Weights of a small GPT-style language model, trained from scratch on English Wikipedia.
Size: width 448, MLP 1216 SwiGLU, vocabulary 8192.
MLP neurons of a small language model. Each row is named by its layer, matrix (down: output weights) and neuron, and shows model dimensions 298-393. Each number is 500 + 50 x the weight over its row's rms, rounded and kept within 0 to 999. Numbers have three digits each. A neuron's up and down rows have the sign that makes its largest values positive.
A block is one neuron, or neurons of one layer that tend to fire together. Before each block is what it responds to, as a language model described it from the Wikipedia text at the highest values.

Final pieces completing descriptive adjectives, mostly colours and textures, such as gra-y, pur-ple, so-ft, and whole words like red, black, White.
L5.down111:511496527574465477495527451526539543346532437574502529523469428544547549594638565520567576495548495560541581469441503519440534416431558520524464457469454474485499527451552539474416510544523508492483551513494475475475574467530648402441412531496536529478511464452506489459513492528452455466
L5.down194:520415508529470543497489439448553482467537515437554396561528452503526439555480516515493439449543524442408514421492461521476515519538469521483454553451518531499521543548532457507486478510464482480601574400388541570517525491493494448526486506571513469495536438464456466520373587596485526479
L5.down347:586511467471464442498489603456548586474479559482532330621449502509471565461527536535383481519577566449512497540503570509601545440516505494477422428469572627448497513485577505527516430561485505474552552439550485577441482452528442493431504579564437496531576437530484480569479584509491473430
L5.down457:541431546585454446539442625528472557518470530515490427550519481529505454506484544490539497499471577499466507485513504537529562570392385532538508458573520485460466566550545603521435572465554512580617505530513509576502567505544426659522498463477597570534421468543515533473537488473455537550
L5.down857:545497495535472452599546480511534598484436528512539460595528588491526544500527430596465509542468475507474506513521525528545477600470482493446419466522511457433444505490625460490506496499549462484562462508482509490456473538535506401503435474540510473567504535502481526453470491559465468488
L5.down912:537548581528518572427548377412464498442509547432459498470511479523523512471465527448497485452594525493531453506505569449552495496511489556453505377506525545426455477553523404508524552580494469525437432480507549517547446523570463521547447461615515531434509459470569453503446559499521481508
L5.down926:511571499502493533441517387512440534479558538519465481467556472565510516381497584587550536523545496413419417462506492555562569555507460480474431377476509526391447454467444420465555444543474570504541533476565575455481482471525501477541524516542510491543486492457435493470478425490527418534
L5.down1046:480510529518488548531526397514554522519505555381531531430450362533417443429424458491547456488555489510424500536394519511505537425505556487530475467486579455521438525444524419602508598522557459538515477503592623552439484526497416482473412505485519462451411395647565506544523477572548589475

Final word pieces that complete a split common word, often an adjective or color, especially in song titles (Swee-t, gra-y, pur-ple, Happ-y).
L3.down360:508563523493468512494502520509462445502448458463487405426551535492481500561452530442501506479534515401450553522516520490510599509486482453527507444605510491561422466566482566520541496537510565483458552463536487573480475496549510490537501511519470539511563545519491559510458521558501535550
L3.down625:616566583511535449448511552501440436454522464534468425502532449556463562517574527552488421604480542527557464531526450468500473417504447487482467475447553515422467490540473497554525470541472489494481511434575472552488500526570487454551449526555448544437484492498462472490554506456504510529
L3.down806:498471612596587513481523589511439527458512507465505491472507513466479450456448378512468429476470492555505486481548466533494509371615511521502472430419533590453499538577466589572457461541497549553446546442548509504557450460588467613491516554525543558547483506506495502514420450517554531646
L3.down824:536517511476465483562498513640545544452496435549468503453563533425483507414456564478483552487520448485503540483540598522513470433480466501467528567441518511490499564503552554498426476539555385576527473497452438495551441477471444475453532500525491520502516490486497550449502510521527547621
L3.down858:566454470546474463513603456444539580518502510463552498456600430523496536519426482496493516601560451416502503461481524505478433440576485512498510530544476538471486489458489418422481592488600376467464562452478494551550592533479520626503401563549565474557474672458513515516520531484638544541
L3.down885:448509537518504520522488565474404548546415540532491516490438500496539511502543591562492541486467567520465514473506487456482500586510376518478437482470520415549497554462616513463462506522513467462535429479518489475493539435515523474590477460503561471497511537512461376507508519508405575428
L3.down1083:552452557543476477542494487452524534457430487581542508544519423496569462393454548536492446510585534426510401560438559487469455512453562461568500520501584481504494424555503472440511435491490472518490523542519503533480587550525469584542529463530566502529537340499466557502465552472547492472
L3.down1202:543535541500466495526550487495541586527603521578479441589479501451585496532504515479591516469466485447528444488500451540458486524540495475571416461457523509490518484501558470449452450475445463517455456515381379555450529487622502451480586410473534623517481475463442564436406514500516564454

Mostly "the" after of/for/by, and possessive 's, where a named institution or title follows, e.g. Institute for the Deaf, Order of the, BBC Radio 2's.
L3.down98:468471591463497434595429479519544491500489548493555504445582470524468507500491475512471580536538496474521449481510541458502497523570473446578483450464556443415488477469491378497444453456446401572406484503530585534492497442495433536531579463535516501476495532622489565526511461565578474485
L3.down139:424496508494449535457447517452467519498493485567581457420487569481473565465431522513511469502479582543578434448553459582617501504504523567558465462469516483434587563464450503457503464503556511591559497489456477511427463451577445715476495503536422493575464569491473507517596487496574567539
L3.down323:561472475511430557497512500524439578475540445547501463497486519481497483479486589438482480523407394546503452452505476548538495464547483368506568461538495564480500546442557468419557457543471456514472482562488513482506520556505510346463546459479452551533542474563505473489501542598568472526
L3.down362:496429505439525526460519464546469504506511454452447512510522443540520472551596454488551532447484475527562488468534514532501507579531520557504543518554444432489521493492424463495466578443406486371467498478464537556530499487492599278529419577535565515493537433509524559466442502512535429436
L3.down598:502539628500575397471574508514418451530544531386491561492433447484483576499503511576549442465518445532403439467539520574496505599502489538458443616591502491541520436497437425621484492435536523492499352417515536517538465524527571532532444481575489506506437555455515459451583472502545464557
L3.down609:466445561549518568486588523403417551582533498511537392523435525546481413542450445494515497491551514511512522543461504494593482408397457461444609463575508560401478569497488567541408511497402568551462445499540503506435476549507558545517402489493404543511496528606495577471444420618435603474
L3.down629:540617471512569561533445465517498424557478430492516531493478558598615533624553465511498355502544468490521452466559487528439538496538501471494642443535548503608381488460458551533488509451556523478542531535550559452523535602512559416509523505470540476545541461539551463474496422459636436466
L3.down1001:498555519510510488440552482388497457549495578470513524426579461475435538498500472479578548543507434516515572423440459402563462438554521505518558456546494502552495453548410552536532520523527524368516514494486542503579518438552555394423483485498539570499578475489551528443542481544500489473

The final token of short everyday adjectives, often the last piece of a split word, before a noun or -ly, such as nice, cool, happy, good, dark.
L6.down214:553461573576503543595511362495529514504409538491467482462430389532478456409406479516590508540586504493542495501515560408478533449487515511476498524495586506521561431416487519546507510355487509516526494547474604487478534480531495506491484502457442561439503465557530528533467537527477422493

Final pieces of occupation or role nouns in biographical openings, e.g. commentator, songwriter, cricketer, philanthropist, and occasionally closing wiki-heading "=" marks.
L6.down821:499574434553556531420638441454461502476610576483497486471563487538481482630437477485463487553553545524570452479443523456500498437401545509524496599476524512526557519450503469349509546484523524449437506582402578432447434473503418468524530409581509513504585496329501505491438449439536495447

The word the (occasionally The) starting a noun phrase, usually right after prepositions like in, at, on, as in "at the University", "in the summer".
L5.down45:511530482476455426486445467536491589445564465519619504488453511516490545519546476525506546520497585491534482530563500502513501512587440508492456506515411600525527494465487432528583515522484513422462520514523375524549499589547554346432539526440556460436479414504567530516429469491512421482
L5.down106:474444529555554431506560525561511463496529501491480555447478569435406549551456515572520524451445456475492552363442576542549492417487502531463530545569527472484510467487421488431521553441496565424568562551490530511533529509547513256471490585481503459551491457432498599521545444457501563459
L5.down163:483486520545465433466514451512433381517499494529537457536567455476426513502459449423529520509481459543476476498438593536493478461532553470503529500586571390472520524520551492550478453546484468516491536446521585441528476526459537525582473419547543532506520502497568493527515524520489570441
L5.down394:556495544504540424474457489516482482424491508396469482478481502529486507564584540439477509503355376491494479478516542504565494559549456461548536545482444511564457522487488493464568489518366504518551530496464533490516479511539423202553530537448478480498473443481560491466522487550512470496
L5.down429:440435526444472470553474452521459529560461492454520559553540500524589455496382502509402456432437474523491511405554517504514482485489473518475476523425558543501538417550507447488508533519373540479449479474594553486526428494516433384542563599482514596454542505461512433539383560451538575572
L5.down497:487398478513471472566473523540516501443551487499463520619429517431508565555434543556410542500477521492452599460477547507592578488557562530486479530542442487450489404570467508569520532450517465406471479475457442374437510422435454474498550387455439541527414470407437545384493542574532477467
L5.down730:534434487551509535456366556498545447543498597512492547513445542560514350522512547475445531533517535573583569527506502528499406519511524468464525513498542547485437426512495479521559499460372443468419525480504519474463500484365528479551547538508486461496515574537465500516519422460496508520
L5.down810:505498535477511486502562478544506427450602495529528514493489520528517528597527573523444576435502487583460482469532527548481488498453530488546481498522451563488538494540371495540568471519481511430452586592456498449468509521484473433477529499397604606545544509480444499496474482425466514468

Fires on the last subword piece that finishes a word split into several tokens, like Pleistoc-ene, elder-ly, locomot-ive, philosoph-er, mostly in prose.
L3.down38:523531435485658532499587440495405521524552451513589451477449462526518462488490459502530485462491463527563469463498510423455505525508548442483507564482517475451527419468528450444504444443471519525453490515555457473517592479496551539568529523575573519533545490551520452541462517478558535533
L3.down357:535488438534530526483509461550400507467525556448535454514525506536473625536466394565483468419474523441579552432487491432501529561523505465440486537588562574565487502525534583556433446539545494502450571441578452575435531463537529533461527496452519553464486455547460505533430517499550459387
L3.down699:468489483617492521529518438507532451447543537530520538539449502604496476401472450498510450525591520483492438662489484448470454463509471477544473582468517494523517512494447518390498489453537493527474540572562559478462578592539506455563508590488588433544551517530495440515458449547430542535
L3.down753:581582598494571479503562446463492535502541522446497521470626532522523422546493431562588537469526446596457461448542495545480506448489481546537510573540398480447480521476512546513512407500565487486521454491560428499472587524497497419402392577473539446459552551414498538493392432463576535458
L3.down792:552527529562463561570622482519492465564468480558491467549508435514453526539507466513518501486528503534557468477534528429494458544497538388394503580396510451535559510450482590548440428489515514536543553548509580480490560545527557349499522549502537602505572549518495448503419553506583509474
L3.down907:488479436576471471521473441447493460430580556469528505539480483565417489479558467470563607550459509508501525512447438553589499511468517368471526542421532456454553550448545537538518505445490508428418446489543491500518533463487516511492423512518517472590512562540418513557491567425483511488
L3.down938:558494518534467459507575407485512532504501556521499463582485442473485462522489395462508504441612453514536461481445439438484502561580481530476489558472465478466542481457484586509484480473603468503468500525567503571527556531495515510482518564544505535460588527545553528528440496496489399443
L3.down1081:503491557511457497546480447512477459485521451543519574499461399544476425506503448443527534482453499493529591545466453560468539376433415511566557506516594461431560513536460451479495476583433503564480468428473485464559485475449407547558583545542452542423466515519479420504408486421548499589

Pipe characters separating column names in markdown table header rows (e.g. Name | Party |), plus dashes or slashes in infobox field lists.
L5.down192:496518623533620454480454547490481457568535505470519515386437561431459480577515491498475510504571512410599466501479541504466414590517451534404515472458596529479450489492481533513545513485467452486400596501561392449555450625475501469500483543459483504482533524534512611550499417483572529527
L5.down300:477468545438517519489478445466522485557532537520542590451496498509556510491513482569572408523471459516435484535502486472513546499591517464430468561410511556509447464511495570411436464569453398437535455480433434518445488463529562521495500484480493500505438464635538459499515454483558482565
L5.down396:498565534547548573442512502504457468481482514437517413553511505500494419455508488523479498499559538597555496475495558491432443458482471506505444452575485501500517549485450551397568588496458463519561566558507555508412520480512475481586532560598508491497493477480491554537501539523505421482
L5.down420:534435427512412484535492464470577430546522634529570587583516502563438447448476454450499537536485542527498604550486500438433483524470478485575494596525536458454485485481526494545524425515434464567529575519600415511607440529431503461406521544570469494514519488529473474475481547480501512493
L5.down611:569493504441593516487451566491447552456525525509586470523453436475479570523474538472569598449522491519591593408536499509537519470408548409460469433547494581520524474530477448400590398507600418466460530486549500424527502449464474472501512478479447488536471549457480452398473439543563535454
L5.down734:569423567514442516485613484472528497530502500518538477518446436412423560548490524491454482498564576467534456490514459499472485493514546526472431478417559575580560501482491463469522436546575577362543445527599424405391581396472511396447567520532536530490448466496537454474527431532548547509
L5.down864:441486601461471467511411481519420557539411537433460454506567398530466485466436461457524539485484480478449465454583511541466563499470500555453535572554440534560544447473527408424415512401500448488446371488560452531531588478400513612552458438540469514545518552560460435528464438552512493586
L5.down1065:576469547505548450559475436414511469484528499501443444534410439371559418527600563502504437424562460519489461518509489420524526483510455565467518519480524420610522481500481541428434489437482487447389485469331483472470534540489558483510485562551499558500438459400529559473490499560514578541

Past participles in passive or reduced-relative use, often the -ed piece, after was/is or a noun, before by/in: drafted, sold, known.
L6.down358:518437532476443512582437449490466496439517493497520528454490568517494478443523625530417406482429518486503471485618477522479492532600472495469475529527509391486547543492507575615431525402418558523522571507543504482511530517445483385428502509516576572582493473465540446471418467551501474553

Past participles in passive constructions, often the final -ed/-d piece after was/were/been/are, e.g. sponsored, released, located, placed.
L3.down237:619492598505560484433518508530473538414581419448562418605516446477422540449406535440544543568476485484570511549503451510532381502516550411519503462439478493535594540459542477467434462493424506452492588476475474413448495518508412518451518578471466445506475491446594555439430583415515474621
L3.down436:468487419551479445604416571403527451497437423424475498524549566562502438462546537509434542531468570484510493454524487468582464492527402509478521517516474449499429511478496535539482567478466486474415559551477474488438625481509461411436539598491402549509491490512475525520496532520505541423
L3.down547:511495504476472561516533392546385512556462483493472508576548542498503462577509553502529508540517509531504480463552464527571523451524576548531472461500423459518509511418474480511435543408545546456460474431504554478379507619523447569497481427482473472503512507479548478464489504426463497478
L3.down603:533462469477410512465519594462494570494510536593515492540457466522533533465443540478514385442453462462469487605486468438548412525545499501467498473462488420611511553484476488482513451554386500507572531481567461424476525484454428510496472478433495546571502490477461391565467476455466483547
L3.down638:429461511495521571501432447435459537508455545557497461448516394538492575479525561525564453480456558511440487563476478454447595476490449440500522483528349419457495477481422511514522503570469443497407493498512566550522541526554486409475446529464523530471556518478448525476496422580515445566
L3.down752:514456469569509549517575485528503508441489458516475522494542402476458600570577508479529475483526500522487522475513602511453523482551554421436482532529452527403505526440430436430491535479475502529535515615542565470512488486582544470443521496490590521430470535493470473516426521503487477551
L3.down808:576489629555460518429503511589478550540450540493534509506587508500530519477453522553527541498511509591521415498540520363452483496520567478511583521452522547571529502513460476491594535445600459557478480437558481480559476571496510447563483432513473553431490561465496479520517479522612417600
L3.down1131:478457558472439551486402449538520566527450514543510463521493436626531449523474537519606390413468505479597439524491462459523491588507506540611465521630463410498475522432419554438506514429425470598503483552581566538592524489485498351528556531519536522425483498601440459467442530435446486416

Final tokens of nouns naming people or living beings, often titles before a name or plural groups, such as King, people, nuns, caliph.
L5.down22:459492479580443515544490467478441532456567514491495577480489511500453549568516501443447554467363615471448525515466573582486478443461591521482526539482442449500458498546537522621478488474501497509499498511453449446485490495451553348428545524563457468535479471566490425562447500474472444605
L5.down50:565540536487410548626567428517550504456496558488459490453497535473521528559484462462519477518492558523511479490511449556529598581545415465479488569512510549484383473396492597439447535527454510544562428533441608463471547484425523403495558591536399499526496501479471519418451454474548528537
L5.down96:472511462544587493508458438448386539499583502423480504510453502584493480528440464412461494427519518452479509563425495412393498533563497504408486556543622390473528550489483531458495465415540564432534505564473582546421491426536528380460485551532491496458602503471503451582500596513499412474
L5.down189:492516394549451474541557466553513461482525534557445569491559487562364556497496507457453533560555525587473473484542413507508492499546424451522467537417608574399450472552456508513438475556444385383531446499497518396504578464553569570467488525430440572509541470560521531541390548533508445453
L5.down366:480377474581506404424423458516491496408472475507507578530499505461466460522496419613464473519473574467567492505456493695560437490587554496519494501551460529541514448534429479502474502516555460538564496536541477553461516440485507567553576521476451545546438583516472546511369469416514483584
L5.down384:456560501468463527434502465453494471538429585456469405494560481502563424442463568549502517581506548401500467561523496485484599569459582479447601516575554413458551525594541473488505469477497508549493520462569502447503459489506601423448480551564653517534501563507529453482549451463449495575
L5.down660:512504504550402490474506419509397560530574519454529529558504448576537542527562459484426457556442560598563426486499481484579572564489534444466523484490476553500544523522441567446540491492537518509548495482492530562517499436492550403460528559557491564460547608538357578495405529441443435547
L5.down1074:440487436516436474515502427415541529446516512494562554473525508570482467434474601470469390446463670513436484521528589617499478547582569479502520504525502462459470510543557526543574493452393543584560435467451459570510455515427455457463408436509444537455486497516424435501459480547502499589

Final pieces of verbs and predicate adjectives in mid-clause, often past-tense or participle endings like like-d, experience-d, sophistic-ated, plus did, different, necessary.
L5.down49:449526458534442524535482461544490532436464539433433480587525484519556591490468549481436461521457458590498519550540483421497465502542455494544470618449587552542495428450485494535421574437532492599433490536445497473545579558553477540565494438518410536461544531573476475550474597453577437486
L5.down79:545414505547444570505523566498447463545495430553515502534514539497564653461550517391470552470389510536412467495533545479520470610470375475465426464500484532538458510459423543531533510476507577479453533431561493544482456519540427473493375513465521482541554535496536470467522518462508579425
L5.down125:441523509468560580539456490415584546497451501533544566493506505447543536466513530448418451470547458595474482534474489616495521542548409546484450579465528415476527531531545477440511521513451514492503502403451512549471458520453461436525569475479525522523552477509400393557508419506455473521
L5.down217:474549507545527434582578522523554445514471419475427556491477383479544517548456526406417510511509495481502520542416492464567482532485506534519451568437477500498465545564492502560497603403428554497506615400420516521466493472487447448490491526534514583502532593494511412555561457538485502436
L5.down486:506538563463438471492554475540499487496445488459451538499459532472512513575473499429587443407550499500532490639527551497500519494462439479613505611492430416424509443445387489530556448463532471485469565511512572460517549569509532465527538462431480486394553400494446470574437528411498443555
L5.down663:512509571545498607463596443524522499448479533428393468626374478517531520396504483495543466468562504529516456548598527383514462442426533438476510603510489481524449454439454444462487519494535503537470502631525478525563555506581507526556497476520537449476480445527458565534494502492511537515
L5.down913:526482493492496484395511466531522476492486468516542545483411441493449559531536471603447482597459467607614535478424468473470458376384467522558492499426472458497395480500479478487511563415547472548512508480482464587536504462521567384447520573490527461431566476507489493453394515490488567483
L5.down1043:494540529505558452438553507606558518510647464539443546567436520419501483442465469516391548479564423447549469547527484530417473532522572478536462554538538518490494403628536442499506440452466500516508552483439533440457509570495611389498451440435565478511539534511503525473484459466533493522

Pipe separators between column names in markdown table header rows (after Votes, Pld, Ref.), and dashes opening infobox-style lines like "- Mode:".
L3.down207:520576500419467459474574611567471418487508404575447522515529576483584622446528547543493542481599538461442535527511443430429523499460551544354520529506653519523543454427389563569496452559396554428462574447498439440518510508416497535448497421529498506492526462550584508537451440433569521498
L3.down500:493601431488454592541429429550466422626558437541440549487487560500468537477507478577533409490532518495576497435490420510451326548538509629500403560463465507484464518450494486518489493463516498499579479467454484445511499412426482522509486539512446584490547495471504517520525574512499455503
L3.down562:436443537524519384551559544484542546457453460584450476491513498352471453457431552437537560536593452524526470521444403475515540451478388518499472512507403460546565462458575501453502494453471506500460524468511475505507359565440513623467531549512429435533517569518477528522454476471539534505
L3.down582:532555524491444421601527506554460495511498583496554501542492579516546490464458511526488487541505557522561458482371395493574530547614515476472465415531458541481607390497418482504486421463532576414486540519573439523540565589490602452500504397521600520513532430416443472462440430518511608499
L3.down771:472527403480460440482426406403447525447541582483481567484501469586505587474490460539555571591490536448461469571503567435429445390499427557514520493570458436636534524504516483491452507452547470501511486633520586581535539460567434552469483519498465553458446466499404591533505499516430498557
L3.down781:555660435579505495514482493419474464457510499519466521505519570561518532474511494469581504465572536562497419534632534484428401458593486446459460550524474575566381555491472510474440500533513504490448434492428514494396575458455531546560519535581456574535514452581555513477427493520607579472
L3.down838:507503610446476488453495363437479491534514537491546469640471536490479524468493485492487491532520444537486531386568468495526640494554493569564552559566446450567435488549488513487528530482494556517502494456517477494473482501483450582510491438397499504569555434463477529533479487481518524442
L3.down941:508534586423599478444425337509463532580526495513529555520468565462491454536540376511443545464518574557494525495505562555486550517545530513562626498535436451473452521477463470493514460579475516535468391474501458391501475503478510429554557487450468546568496463447500548479479504471492487553

Fires on "for" (sometimes "all", "at", "so") opening a purpose, duration or beneficiary phrase after a verb or noun phrase, as in "sent to Onfray for approval", "for two years", "for producer Gore Verbinski".
L5.down44:496542505437586463515495565475530485536522402472488509562533444516493509428462533456436604458420428516518454514548423564401482472392478415478484433442509535458412472474567467489482537527434504501492511512511520499612444500498435472496606596448475478443538561434466558521461599513572388515
L5.down117:586469475535589594533534479541495510483499440506523477550576464551493523509455549558554568508485530412496567562476512549503456430580496477497483451530380557545584438496461462463445422529510459488474484475530453463506549517568517553532530580476520537565536466491541467344530549426460533497
L5.down142:553454499524457487500474588566535486538429461515444483549507451435466412443491531539428467499428510512424645540506559513556456503593518455472523546410466479422493588540472419489518508492518450449422464580448524507581460470511451489573494428529520521474463473500491508507516548481522337556
L5.down320:511461532525523527462476541501435521529470476477492405437448456483496512498467402521489469488492526501446487581501547532489633503528395484521517541582454466579559391399483475416554518557547417527432491399461407585511496504493404564507353536503568450458500479532520573529583468405513575423
L5.down707:484513484586487478487546474505464525370509472445500468462519450540512461496600492411387510544425583444553465480507565439507495460563480446473488507596448495526528508562518402476452490482479481517397512512472500463494520449496407511520525534480423484536507520599431493445559404442491512504
L5.down840:523610512567490405516579567538461488502522501567481510527528527450465448528476422521601532469576525572420594523534458528505476390482421583517593541555395549497434505446453490491447518580448592497506454536513416534508461440545457646559472460467443530471571418509485408507571532378472533467
L5.down1015:432501539455450428481478454574487457576555477564541532462506456453602433514481529476555486460442524577496534514513397425464487586453423497480604483416533543590518490518589483601466440504472575479493508486449476471537478558485541545489547518380404514463511495472541511516589472493495434558
L5.down1143:548493507454487538498490523582554488429507469424547549539512542536466506636480498549440533548541554482462541490475425430482461536536500378502490483491525447518484562546487564572459581450496500507515482517538477447457479507509519432505492410426473462481565466463488462453429562505481486521

Fires on the token "for"/"For", strongest on census "For every 100 females"; also on For inside Fort Worth, Former, enforcing, and mid-name pieces.
L6.down909:536465520463492557522625528493550495566488387459474510535546524463476462417515473446505484512460428506464490545457528546531502494503559459499524458568534454487463533463496386500511407570563499438574476483471442469554437547509487547447502517440554534527512522480545514379524569510576392531

Mainly for or to right after an adjective or noun that calls for a complement, e.g. typical for, easy to, in exchange for, thirst for; also 's or 't endings in quoted song titles.
L3.down121:507480524442513483541519566451432488507621519540500557523505526503520519504455429454446530529470481448509516519509601445532534455422541474498587552548531473536544499444491430524466406493388561504471441521568474480495534596500515503533420450533624472522504524364384428454490559582490518469
L3.down184:472481459566392467502541546559526547517443510478517444552465448461562466514509504541550484537473496552452543571471515549540576580444511511484485486529469501478498518512514560415479495528452526504516505539469487451543509528489473489510507507558420492467540506467595590441452552439523569514
L3.down304:490437504398454497488528407528449508583519505520534525583448519453505520480427390573479539483453477595425466485554558469413492551591586440458569524531483529513468485486538487538477444498541525495430563522511544541576484500565463539539422529488549552480475519459484443542526570523533542569
L3.down509:534523483488557484635389429550538429489413472515546454600485473447546534432529418547590450554520481589564571441479546435476516533492478474553528497518492421492443508466479541474425536467532510525486436423481470529446462579505494528568557595552546560527577496573521564491465526441450391532
L3.down523:524449594466506597500489307488420484564448524477552458553403427585498503502476432618553422454537451547555541532518518496373494536483529530358564609498522582446444447406436408574539563550384509467518473549511455508499505463587476624514504485384558547542446521518534565656493568508478500494
L3.down972:526458447463511585535493412480428417509574511516544406558529438422547456497453526499425494557481467464464604482475467491438589453507421381497519561469635492421507428491521477506514501373501492471477503489444398531510527488492442468469499531473586420538559481529479517438445527410445565428
L3.down1004:454514522478501525509462545546475562409472497513488499459471462511450542411497444494404531530514526572505440444558551476463395569476454523563436525574509559440467508490368504505511544455446551549479527439485447614521529506428475584501453489523549358510498466472573538468577510512527491529
L3.down1062:546435568581532488487574476462438485515439475529489442551546461518462595531512462456538451567544418444469539535492494540538466472434438520406558541536427526520524444460561499552560467475552429484465543613421476546587521572520577548504564468465574457450525457451473404480468553502600458471